python train.py --n_layer=8 --d_model=512 --n_head=12 --n_kv_head=12 --d_mlp=1344 --vocab_size=38164 --norm_eps=1e-05 --init="uniform" --init_std_o=0.0 --beta1=0.95 --grad_clip=1.0 --decay_fraction=1.0 --doc_mask=false
MLP neurons of a small language model. Each row is named by its layer, matrix (gate and up: input weights) and neuron, and shows model dimensions 373-500. Each number is 500 + 40 x the weight over its row's rms, rounded and kept within 0 to 999. Numbers have three digits each. A neuron's up and down rows have the sign that makes its largest values positive.
A block is one neuron, or neurons of one layer that tend to fire together. Before each block is what it responds to, as a language model described it from the Wikipedia text at the highest values.

Description: Place-name endings
L2.gate94:465514494490445512500543520496476477499451546479517566485491434439494558556476525577507498483481447547506520521465500541483466534460502504501483464560487507561458555459527486494442566515440449476545530553433455508520441435470492557529523444497503485464464426500459572533586496542464494456426440556473499450485483487390502547517451467488498501541534502466518562515466499556380494520511
L2.up94:487516499384524497515466546547503540526448494444512500470565478478488513469511534561509493514579505550532581492537527491514500554537431499497493487448507477492491461479565562519474485551470497448539513588489481433511505451461516547480507437458458551541541535470501567488508514518492473464469482553514542493467431468533509551519507456498533496467581447465633460530497455580547528492567
L2.gate755:495522485523416439449515496486460504519430511534571499494520501496510543443473552485419590508478483515552480482479561487514491451539442592469556505473549483514481639470490487496462475489446446501454514520473494532500502473441453622462593491493476516535547504604541470547495421516449461499540448571520608538492498499488508527483508492465484530495461494481474432486514474540516443502469
L2.up755:462548526515531455443411482501507530499544456458498466495472494489506561482461465521595520516534518553528512535501502606504490496505491486481504492465460467514540481460495598495444535433430496411487523562502535510484526432487561581492516510503528441483525521483457585511587545473528459514483471485514492478498469494459574458548471519543577554513435542525534465489529513470512477500539
L2.gate964:535508511548464462450469531491478499496445465558583433462449513490474513578488520489550468466537445538502559481490513492487438501508492455570499559497539465496503474551481592507537503522456467509474519441456525533513492478438459626458506490506469469508528471462447447529515509508497466447516547575558501481504481489501552522571525460532475515470560431417468471519443405448519529507483
L2.up964:477535503580504484482446504541481527465485488531587493499490524440505549502505474466386510518464542510440471470479490483429435493490485549552531490452564453508544466480453582528496571436470489515471491521485493471467496473441542554485528501537503455515547548528510431504469490478521465481506579480538498555514492501489570471526465543476523566493521428429535469474587454512488458552439
L2.gate1293:458528411471508467478550556466479471501418463478500464437488507426594506484569550523536486550470463528432507520540473479537530494453414552432558451498533510492472525470477503543406435475481449607451534480448453553506582485518544562504547420524427553481476479509424551549463531459510551449505468525476488552497494493495620499498483469601494505529472518544558407551501462480482574465471
L2.up1293:377540451450501497455513520502481435482468540443517468455547559499481539471566523504487522527589449531487520502510456520455545543470436533454509487500488518609482545495479585466465486521550450495460499523451476513500573492501514538531500478470421482467479522467450509537490532531505508377539484490480489480439491513448530508535473511563523497543498453527570513521506500494480534471477

Description: Table cell values
L3.gate1147:486521478548513474539456560481450485434464500537443504566581535533547489505501475559508543477500510480505498454470498498517489555528429531483525520559510488430481513491519476458521487481511446520530528427426486532503528526554425477512494501495508462550514568435535543558512535527452478470528569456522517488460363439479494495471501514504464531514515581483577498584468579533540509523558
L3.up1147:521531518528594519552473552520497500459414569507505453530642542525528446470568538506509544492504472502520537472475544514439521499452457493477577543580505478447467538453402454517471458492490524563463527451491490534509504506521451518550398550537498487523434528518468443495504524475504384439539550448440539476478538484499489593458560512457514544471536543484554473595499563483549536452492

Description: Table cell endings
L5.gate28:426475523553498524517515497442493564441560475561423572459477503529496440493476492456488500532488497482524443503514494462493465501495507530507462497598522429489477587500597433493453481580550475460587484513468512535504494510555451556517490496510546532483545486465528526539474519490491460560438538516512511439581536507507487524497432457451582461436531533543533502489484508539432514510499
L5.up28:469520446623485568569420533466471537531513515510522515477522577491589478512535504490488492506516550492477476487529497496511534482450457494447504499511527479490454486541534504461433476540476505626506456494504462559492476494467449535525525490515496438453529513468477441497478485472468516553445585558493484482508486514479458535536489460457496530492465550514525446520534566471512448498511
L5.gate95:510429496514536493446508522487518508483551427510514579547542512531468502481447542477542501439482480485424470448488526424561508482518453534464510518516489470594487566465403525517542479529427465511557573459461481505460506530552403477514467514516539462455525591537557499537517518526477484570541519463537513533537556488500538540531514552463506520517541531495459520474498515518493524561488
L5.up95:541473511528601510470498539497482591466513545455484525512496543545542504473484519519516533512504473519462456493468422482558507483512492447472520436535496434519552513506453454526535527530467478520553525517456543488523525512557484496513574507467520481440445544519549470544501530571444476528541478465499430532488540472536503514484484544461508518498515535490452471452474532533484501517509
L5.gate169:457453550561575514471508503482486566481450442555463502457449567462436500510479488556431577460457468529506520579486542482508538517458532432473550580519502469489500560532552482511464515417525495588517507543464490578463501462504469556499468526500454543505495502497472535520481544493391466525438450438517476501484568470487567421519486483579515503476550533490435435509426434570467546446462
L5.up169:478460502490557476469482489489480581481437533482509514517492499438545620532473489560453594538486414551538532535510527385429453519556514431466509487530577444527477501498544453476563552503523478497538515475473544490529516477478522506521449480438479429484458465421489472512509540527476525535513467505493458441510418467526533552438460466562492485524520530404484469433504545509440514400526
L5.gate231:547474457503485481537514537500491537484574494478567452479489493477438496451538463480451535519495559557505443479533492537539434478494609500486456501553459448529468514488515418541475480434535450520537510476443527451559432472455475441574522493509479520546513498520504481556476471541524451500505527522476523475546490362472478507479462551473579559532501537531506542499508477513482490489463
L5.up231:461458538504459541503455537527405457497519525503481466466405552507449520489517538454432519537466482527470531443468543567511453536504460404488464526521473482489477470534477563519482499542506503474473493482504456456512524478499525460546535469475437538525563499475559431498483433478457519416523471421430514485534446549459545402494499539504401410463574494485529472443540482468572546511511
L5.gate256:481515561476470459426509586466484486465483478499546461436421560419449518580511493511446535531553544498464480497525537563522541490505499576474525565449561401522385528510489424469463520527485470512470553478451471542447475489536497540509483459524537510540408547487534543540479580491478510528429462597488580441477531418547521498555483437537522511539516544434512552489532504542479544508504
L5.up256:484452508486506532488478492526590499487526522559553562454507534519444460527517541500572449508454445458486506491501546470432497484475554586529504523435503469431474456512518466414534481559515500505503508481514557505544430516470531546421524537482533508490484452490533549487442500474475480542494445373543536478510454535473454491429474495542528461533504538483369519548480471518486530456491
L5.gate514:471513448576512476498496463542483586560451470556490476497486520482472479492556515470537570488429494493475445467470503499519488587522533433527475493459528531511432478501522523511499452464505474541566514442448521533496481467473479499548453451431554518515512544439560549543580450531479486493472462428458532521515491490488465539492529449484522486526533489557533449557490482529498503538504
L5.up514:418484550563552531492511485487477533489494497521513498506499455537473534469487625507523575523501471545512521565426505570524489526531505431540509580469490529467468486448518486474586515450484490503521498452479492595532456480517476557489520518452519525509478498502511480514555532523518487493442462431508527517516495439576481557544412518466482504487517527512473486504476508503495539520506
L5.gate534:459464508487488499476508553485463483497464490515498518555471558519417558495483495442470528461508487546523550523519536529490445483457578446493479575489449507515534468510538502464484506500479449498500537448428540568547549515449469463561371431466510423485535457438526488560437509490518485553513573467422454442513521449480458564494456561519521533540556517518495476507469604558448429437521
L5.up534:510475463524522544444518557572533502525439490572569467450533479445516501520582580480436516502487506480483559490453451471493490392583445477535440569544516414486478463555496540491545533484535497538543500510490458473509510532531533471499557566503485574431520535493519507497484537561536478544487519474581444456429512524512486482506488500555511534486558562476469442474513508496504541462462
L5.gate554:572523469550553471501529471498461442463517505489472446552500491485454481490469564482548535498518499514460495579444481500551511547525447534479490473513496588556528444510486526533440479466457519519541513522491463513532473490505402514515403447497501558571569562494519579516452487578484470545517539503476517429476531464475532497517447551461567433444525509558500454517500449550471466510514
L5.up554:533506498532506491488530506547473427447509519518521472534510507548466520529451461490511587472542436609499423496463539427478444517462493485507477479504468501502507451496504574521523479464466482453520484512455510461485448485506501491521400441464483514489495492545577503516563454545469448531504477470549558452465417478511473459538466558548524495494489557476486460486484481570475510486514
L5.gate706:477548585449490527473486506514469476427502532422569400529529541492490503534499503446608528560520454553555588447458494497465464471479499519487501456495490453513498478527466450485467458525433428536470545559440467538391452528435534439484493457577498519493481458496501442553522507495488549480467571544460448496457510460519505541524468494520495508434419503509511507505460505562544586456439
L5.up706:554547540495544512464470522460422552498548554579511510538448489557573487474560520490555494504528527520579607534460408489483496584572494513476560464550478457485497535472457467497413505486521485463475467553494592580555505530425567479524511425498483516469530525525533469498444497487474522528414478501461483499518560484502480495575455411528569532491486508559596456518458469549469518484520
L5.gate729:468548467484427476515590461519478507503548539506520487580484446467567537507507455441493531517419462569492516450504492508466517545519467447467509552407529540537547508483467611526539518533537487452540475455475575523544466524563495487505523411433550474568476468458417501526540483540599559480530497516459518568480457530537500581564403491469463454540467550472539494535462598496440521484484
L5.up729:450560473517509463517493473426447462511493574463492527477465490495488504466516453454384556449485472450464463408472511503562486474554485497458533556557482546550524523534469521536551527528557526458486472454496497508481572488452475508510497512464499491487527511484561520502543425545553541488521500447488533487512523441458520532518477511453559482500563491529515435478449468511422548481521
L5.gate751:475519477552446521492509441459535489550475529489581458464536502524499534504512506522513482493520438527505408441456499459451424518510504573482505531512464470529510535503441465501481475558640495420489558465443463554453508525461447574464450531525540429470478456535500489544543547506523534479467483435530453508536495518369504501464518516512524605529522502549526490553489516494533541425519
L5.up751:516525485490496551483536494502504498532495484442528462472473477505518534503519498564454485476492465493496483471449435523487496491497538536408565495611485569612505502561473496464469500514551489482476488476474435579501509499480483490519496455538552446418444531590514460513495496493483497501447479480506500515511516518444536499512497522485471496479513521607579389516483533519487551483464
L5.gate853:440524538497543485511512539593514499470453493512441504515461527509500478538509399583553529468463468473502443470477543456525452439511550459563436520554596495508478452522460593429514422556531481487505522574473516538534431522502516493553442524462523492496559525497533462546472527504474565466477519518510521446491504477496463551446464527477426461475460506472473505526491566490525496481435
L5.up853:538439497443586522430477508549471570540457539460506540524497473448543540467480511494556474480468525522482504448446461481481485507469467566512472516490553471475511428483400528443519553521470515525475504535493508539499509532502548519521482457445517484535451528444509485508535517514446506504513502402491483441434497492422515504561515557504457504481407501465527481563471568498549503450437
L5.gate1093:526496476487499468528528567503459497477528459517502473475564518527489561564497520469544470575476417508495466444493506522452559496439505462569476543487513491492525526404598517477583535493471482489546594476466472519545524491513528506508450527472562508476581531490495543552495491526495406498494471511540474535445436520525517529510525429535496511475466539539525456502516567444481502476442
L5.up1093:501476597515588506378390499521539496523486506481489463564478493540591489420422505557494481541547475486443533472556491454493483558583442479504520432526474472474467476551477577507519499526489519552523470508523542465460503534572534452477537449616492486533513560478495494475520471505462441500529517495511554494529505526504494504518502530444561525492521579499551531522568526492552539524467
L5.gate1112:515475550455505460464446523464511461454471493535523498433573554469513500492452470526420476455490480462494471458564471427483485452509522444468534527509513482500484523555480460450513450488449510521561501530474425581506521594471442505541527501492574454523531518495588496530431535566482535458512571508470455498552509476503491491502536532434497507451541584489494483514477492567460500523529
L5.up1112:551524506478509507465505479549496525489484437470607560528557550466476461506501487459474513476442484494424473471461505479443470491545477483507544495476585399484525500505495514502500482555470487501523570571484476502545536486520487512440501523503578458485453519449517499504491506502458426574573575432552506581527542496565538441533435537483508532469463527473480441513521461513532469446497
L5.gate1113:505543495503479529535503552522472556565431453490490526533521506555567481541487487411498574493490442413458544473552489472489471486486509451540586523518488556472473474560488453513452504549473475486531529478461479510544516472521465471517485472514554508486514508539513488556446458532512489499492535482440532557497517461515541451538478563515471533485546468477491453542507562530477417421463
L5.up1113:637418473539457578527433468418530475539453534550498515442457490544504542491455536452443469408500479507476529497490547439473419528528522472546498524581454551499551452531472505485473603555546502544484502487505487431529464483524516465556561515446499482508516475462473513475488416558504510527467491424532538546516520491466501504544485549441537475527551475523531506483480509498511448506520
L5.gate1306:514483532510510578501459539518540451540484527550518502478507441509454478484460488520497528482471528524399495495460493507454510557533432515621490526494534435574475498517472575497539522528468438519529541558428495495451508484509484416585472473492558437539480495465538533561572544546477482550534460481506472568575557482430528476547508532442508519525581582513518467504487511528417520517427
L5.up1306:476492481491525519487493505526488542543418523432506462535497530443490408485419409541532524522504618535436430423451578523475501516536440550563491498573555485564505512585527513547533528516529474542536510545443474485478523498490501475563509513556526494463565515519557481542537510539469485535458501447473505457567502500484543492537561547444544475523556512527548428522485487559502509486496

Description: Sports award words
L2.gate360:533491558493465538458467537504521529450475510515470488469523523529458470547518461495457524464501447506530416539499485474508543460574463503526483558552500418480476484542463604494527472494526482545524545562464480536492500471512511521531535525507485447540520460571520485550419483532427397512464479486542416500478488483518484513439524514493467544457551555517498466540481547570510425551455
L2.up360:473489467559477481516579526502457535474517506492455519524514510543527461501455526537485500544498434487509477541588473439482490434449519553560500494519477493493475529492552558531442512518491492517456537477484530540487509523483526542521507502594533516570415500507487477515470554446482502486509495489549499550524579510553467496568547550511511459527461499539468464489530478394515449450455
L2.gate500:460514540502561504508545481554459526524451495524543493465441498565554492527568516495552477520474458536476501497488471478511545558482576447525525565453451539525466478485535560531555519496542460515427561503474547424570586515516493563533501441485444467602445563477541472538570504491497443527520449478494463489543469486516480540541504498504546451517494460500527501538465496451518534505512
L2.up500:485535430493516591487537471499491503431504467532447457444390480527420493532522508542522492482451421575543453481520477498525505505483529403568509578482440470490507497530512564501539464444474512591476473444496505454592564481528490528456528463507500491595468455492458456481522549440439490475502484481501449497528462497435468513520496504566462483556507526559555427526447543491514518479555
L2.gate574:489488577543461501519530533539501527471462409419512558455470500526497537508575517486542501478475457533512515477523490493501528441575465547495490522473525438542523466546542490487536481408525483513542555509486527509610499495514484540548540436420526545488550507421449483512472511481468549448468417470509477526524483483522484530539474539436521535481470513486507446521510559515451545496518
L2.up574:502483554495514528443536484539527496498469517463448477493418477533475477512507467538554469444482427494512480494483487419496474469468452525491512589512488470522481451556525522510547490395559549480515493499552441526563511527554481522542507466406555480513517478443517515460453507465483547468502463532490449449547505525542503543559516548441556476476506527464492455446542563459517536421496
L2.gate629:522497543538458506549436517529469484482511479508422474483533454527557546490533532529487515492485483540488506455466476541511483472472545496508478539541488472471502520521491533397507463477509464510495530503464587513514503564502515458443495506490580485487479457464530495558458525583552509480430573521516474493505498421540562554474516505419434504491483516491540535517531487508499493460447
L2.up629:440536471488467516474443478505433559484471463494544493471474455483518539481482525584505519469490452523514510626567471476479487528514443481519504462504502487504450495524569583512523495533482522446458509483485582474493473528504459501534497480473460507559493476478494545504480571508463480552498438535586526412412507424563442481470474487552517537530516507525534515480499463488523524558471

Description: State names in location lines
L5.gate62:541506509503512451538518481514494486473499509554475490427555532524495451522494474438525522486516502531431471438461584490550518519426472450500523550403560499559483547409527540469528452444535444444543528524428517498470464467484531578443436526488547481556528511522567547575557449547467513444488482531534546535518476486430471484500508484452510540487502450516453495485508527520439452506483
L5.up62:523487496497539551523529444505499523436520483440525487461449499471556540532442463484522526527476516530473545468412539483447538510484477484476483485414529420572488482483549572480518466455439492494501540540500424509490418453489527518453488531478450512510510589493545485505548457532472462466514486447432507536459474519489573528562515489528467564492431495508483471494478558474469473429471
L5.gate147:509492482448517555559503560558509543495449462604560543509581574490478528523527507445544503534496473521507496544538463491544529483435474438506428563459535458556484474483497530436473489545556472523555509498472487570481561541545452470523506502587541469508504528516525582554433471505565561501540545474434528463427525472536487485514462486443470512505521487500476449500589529470466545544528
L5.up147:470506544455508486520514454478507477590478490459467484470482500452425467490474466553528538453484535492492452486460551408523567445510450554525425457466485406498459550506530476450528441432540495520507508481504589491426467424415489502509460544491504447489494559518519480486527506436531444480533446492547550516455505514460510436475489506587580521507596484475475553451470504484452465455576
L5.gate185:471514450534502533503434523507440514496527468568504485497461499477546513452454417439490527499560530547512480534477568508419497506471492481448460520417534440455552466478530542521389429520558488545448530488489460453500554473545488535558533447449472532495530522482441479494490519468493452479548457561541468535528477500472479494499519493460519541545424551554517463472513505535468443528548
L5.up185:487527541505480500531508489569503479482485486472514504498443512427472490444532495455519604527525538585524482524485535533507519471502475508459435545437525453579497480425536509466473430467484483579429527473457423537585536518463446498517498522481502486536505394540394512544483505386509460480491457562562459469469509499499469516505496467497444510496464456456481542519481518516564518488504
L5.gate187:484543445553549476493549512514464503492450488555446467520476563431498537582483469436510495476503455587489469429482567474556480524516500476510455510450536574571530402452487514483447454488574484498477532527476517466511451463505510496525467444515538502502552485464516440544481453506508505500492503482515494516582560485439521506530521519469512410473489516463503424504545508484486506566575
L5.up187:499518481476488486503546428430424474502394432517538521455510542500495523574549565474464498452480535526500481524534537477445522539472435447443519510438517447529517562483438506529451496522523476496482534401481447464581487522490516499458521507514468538583502511482448483508468454453571515537498490425515541410578500493480523443440511518521575516523461415513491513474513438458440504443484
L5.gate258:467533396540442530476513505497502508429527420557491523457534559503491509563519467484526613491516512558569445528487541447468527397490507473425464542488513526520499526566467462407454525442481462510533506536461523499534521409493513557486553491495452566475538501499453502531417508431504542437533482490549546410533524448448503499491515398511511509528494502557449514520487484486599565494548
L5.up258:427456518535463510540441512489477536477554540489472549562527548489504479485432506488517524444518470522485500501529439465486487559481518485527538516492488504459578481492545504534408521498573525531483493435535476536445479463492501447524503534520529493529461450449446566485525519512501435534505543505464487511550450500479527460519460420553473502495455534511489507510514405476466416525497
L5.gate306:463508457547488482558558566502506491499452460507478502527520562495465580501442446544514565514485525477469531514506557537596478510455463458547465508512511519473504522507515501445502420488528438587512560525412482484489445493498476537499556534482474531468466484516514497595463522492472547456434534494420506446526572460386502542479483449510496521383510537493516498436421464491477503536510
L5.up306:484537496497485495525512482471569501585503528540479538571534456463449525516501494548509487427472496476488468457492589459547486515452450562510523444477486467486549450531446507555510488498551543495537449475532424514485492570463410502509524520480490487437483488519494477473527544503526557444504563506542473477517444546465439525430517520504484576531497505483470472476543525530500509458515
L5.gate539:498590486471513526544519501569470503404471491482413524466521441473467529495532458490545586519456553536511447495385493567488554460454490454492495457452526503446499486456435450536466540453440479429463523488458456445459505501544494547534495550519472542420522484563501517528492456567437529483453425452518546476521537407559519563520529479475533485492480478563493480468492460485441520503508
L5.up539:556493455515495491496576503523477475445545498459528482455497565496475537548480484443575476477480511496567444513495507462514424489491515465481527506459517514528458445509494493526489520508497508507502517495498514401535419548444564585448578510515453545440569448532427485504495502524501503463508523510490547495610568551502519472522508434512453428517566496508465463464554515445509519422614
L5.gate584:493501475528497523509454538555473524454460478533536475485488501450483549521473543491508587483417488502443527536562551552430462508498380515491441529511487531495415529529489482557566483504487475537488484493456472495414558440489433532504483451516458568473485522515494468543520508514479532462566490487540565533538513447476549438550463437520439530496487570501466516546492589489436499493506
L5.up584:427472531562546515519504540468520465528423539453534488426443524475426498554429560480539503501410481482477441543549569501507463538403538499557510570418511583452492467487480514507572519545488497437560485559533570472493472500525564567470484441449458440501482520516447526476468554542478464434471445534499528508452478521432551564509490540506482419554468468506497506426521421515535542444478
L5.gate721:438517463533476518570562550493468443546490502548541383582498497523486522549484459538498524489528455545478441547489538529513514519484492434529428594417507520469515440444452496450494457478518491474543555512460604484469480480505490512492420418463506449503510524500496451543474562425459451528536481506562519574491512494470519484474495467468457520577489605482437519538514510487484522539511
L5.up721:468524428509403495516493518494516466480482473515546471563450507536501498470418487546480501497437507399479512589464525553541473450475537538519488467479470529543499512525462537467526431520522526556551484500524512516511457489481472565478552490470436518448554524575559515485499521446577492459517506569504513415492466498430581428429501496479456524480533520543467552518510521506491551584565
L5.gate761:481474486521469485499454497518463479523476517538534493525561568568498487456529510532604555596545439490498472539477536478488504427485380483500444486417540453454554553455478522490520483537563474577531522465463470519435496546502438534516489526452527444489405572524556471519488524537478506503419527450413507541460592440503533512500447519534502493494524612486474471533393521509465409532504
L5.up761:563400465555455494524509486522504518545489438489557522581542488526483445497484491499452462534547524553529543527527482464502524493476429475516394508449515470435514488519457549529480417542565507526522526520503484423518542601464513513507425510509450428530489504488453431507423570516517474513436533489464493542517527572420509500481551474507468437518515495499432421519526580502502507487553
L5.gate951:526495536522470422479502517529467477533465465488479504472506551460527530553490452479538581518566560534535518536438529458487530497534477442463448514520482489621434526504455529451475454531493465511545490533462485512477496472466509510460523559478458481466475517488578573544455574514521474458495490565502519495487467497556512478507470442562488544521501534543488528507479479525483530487504
L5.up951:555501486520464488475530516497447411497452462495487497485546533499523499529530578552479543515509531510463559545476504515490488481504462490526483554530520488524480484532444516455451465533501481503505517496462461500505464542472461521480533537486508497519463531496508532531477595501464470518474471548521566465422479473493507448553488499588549447466582420518545462470528502548527532514468
L5.gate1039:418542506556468533530508519514496466451461516500513511473607581511468506498549499456524617489528479558466494503508514519485575479597503495484557467424511463558451559514565522426492474519537436474514501469445445491556509514514488594441515482536536490505472494421542524559487510443548488455472567475483456476613544434495528527481484497527468498530540475521501515545466458506480512467485
L5.up1039:460496511539412548519482502485481465471543583485496514469444472487508518506445461451452512533431464525520481476517476493470493479488485569474489471419507587440556524570459531449445531522494458453500520554482525551488416501466563602441523529489440462460484423519503508518517492563474527470535513581463518511462435529445521504539532526454486519552559457520490581428529551476531490509475
L5.gate1082:478481509513434434545508469473525550507448489487464520468479430402447454525492510487464554494545464522529519437449504535533524527432477580518438543438535481492495520539491510446497516502511499470483554492469474520441496458494492537521415512526487476461558488465535581533519511505495528545485432536569488523484439492485553490598470492497485566516509458505482447494465514526505490499451
L5.up1082:541481499453460439508505469566495537452482457533541477491473500493533483540440487477446528554526474586432468468493570477538470482536492558495505532473466565499493563505509489455463440500539460530541509625458479542499508524518492560482454504409491505483577535424543565538503494500524550497456472509522462536484516505494523522507437521500504534525531544485486543439497500478462492491458
L5.gate1176:447526509497483496595456570506467488491462428485478517497505522485447499570483462521564540485495436485479469517533503481482523498531481470500430530504492516577479542428471564445549496558487455476568553467442468446464519417493457541543417463550510455493531509473526560558473528533569545462502558501509455487502552485496538465465502524545484386591504487502545467531435457427481473511480
L5.up1176:473462469459459482542489517473521509436458485442458428535536512479493542506464546499523492506578508439490514521538476608509471525467513588517468491463517499560484548602463470485446478544521497505532548515492543550569420475501496483453527436504509478499455490539558487523508470502526488473531587534500560560540455518457495494520533492562535515494489537501491486551558559527410538419409
L5.gate1310:521512500522426449509498495426534565561420518482542422528516508468516533503528533505485493543544475525479509491586536505547574542502430504503459481462543493530472545614530565523427520414487499502562517485471497481449501444530487527528500505483442514451486471424512416516518503550544495439474472530524551491480470490461477486593570454485482532507499520512492446560452503500496548523473
L5.up1310:469439537551510554446510484572491500494479474446491521503386461531512505521464517496489503415498460501578479517523496568510520431475489547546498544501429503530500477515483473418536548533544511505512497472523495485554533501504570464477482512501513495521499492505524616494529461541462531518534537536462503455494518542459464574455530538525498553482480576586527485428569545524518478471509
L5.gate1325:449501474538569513508495498531449447522433487532525518464565536451522571521493429468467539459581498544543533486523533506536529498458428508505441507484503496473503499469467516462485486498558461540524551547449491516458461514496509595515500435469431513474490502489478511553461485558550479434451431504498489498527531466459542501506537433500475488489518544461479537533477548473482503493515
L5.up1325:469484477534443554494426470560491434499468504532468486433558556493539563520535511429480534504478473500527453539465544508470542508455509496494475415471481493515493490440531526456525436490546482482498501483469414511498508574509503503467512527472437524440552511501519481509497507575543479477444535482522515444508553481430476483469521450567460475468501561539486470471456486467508491487486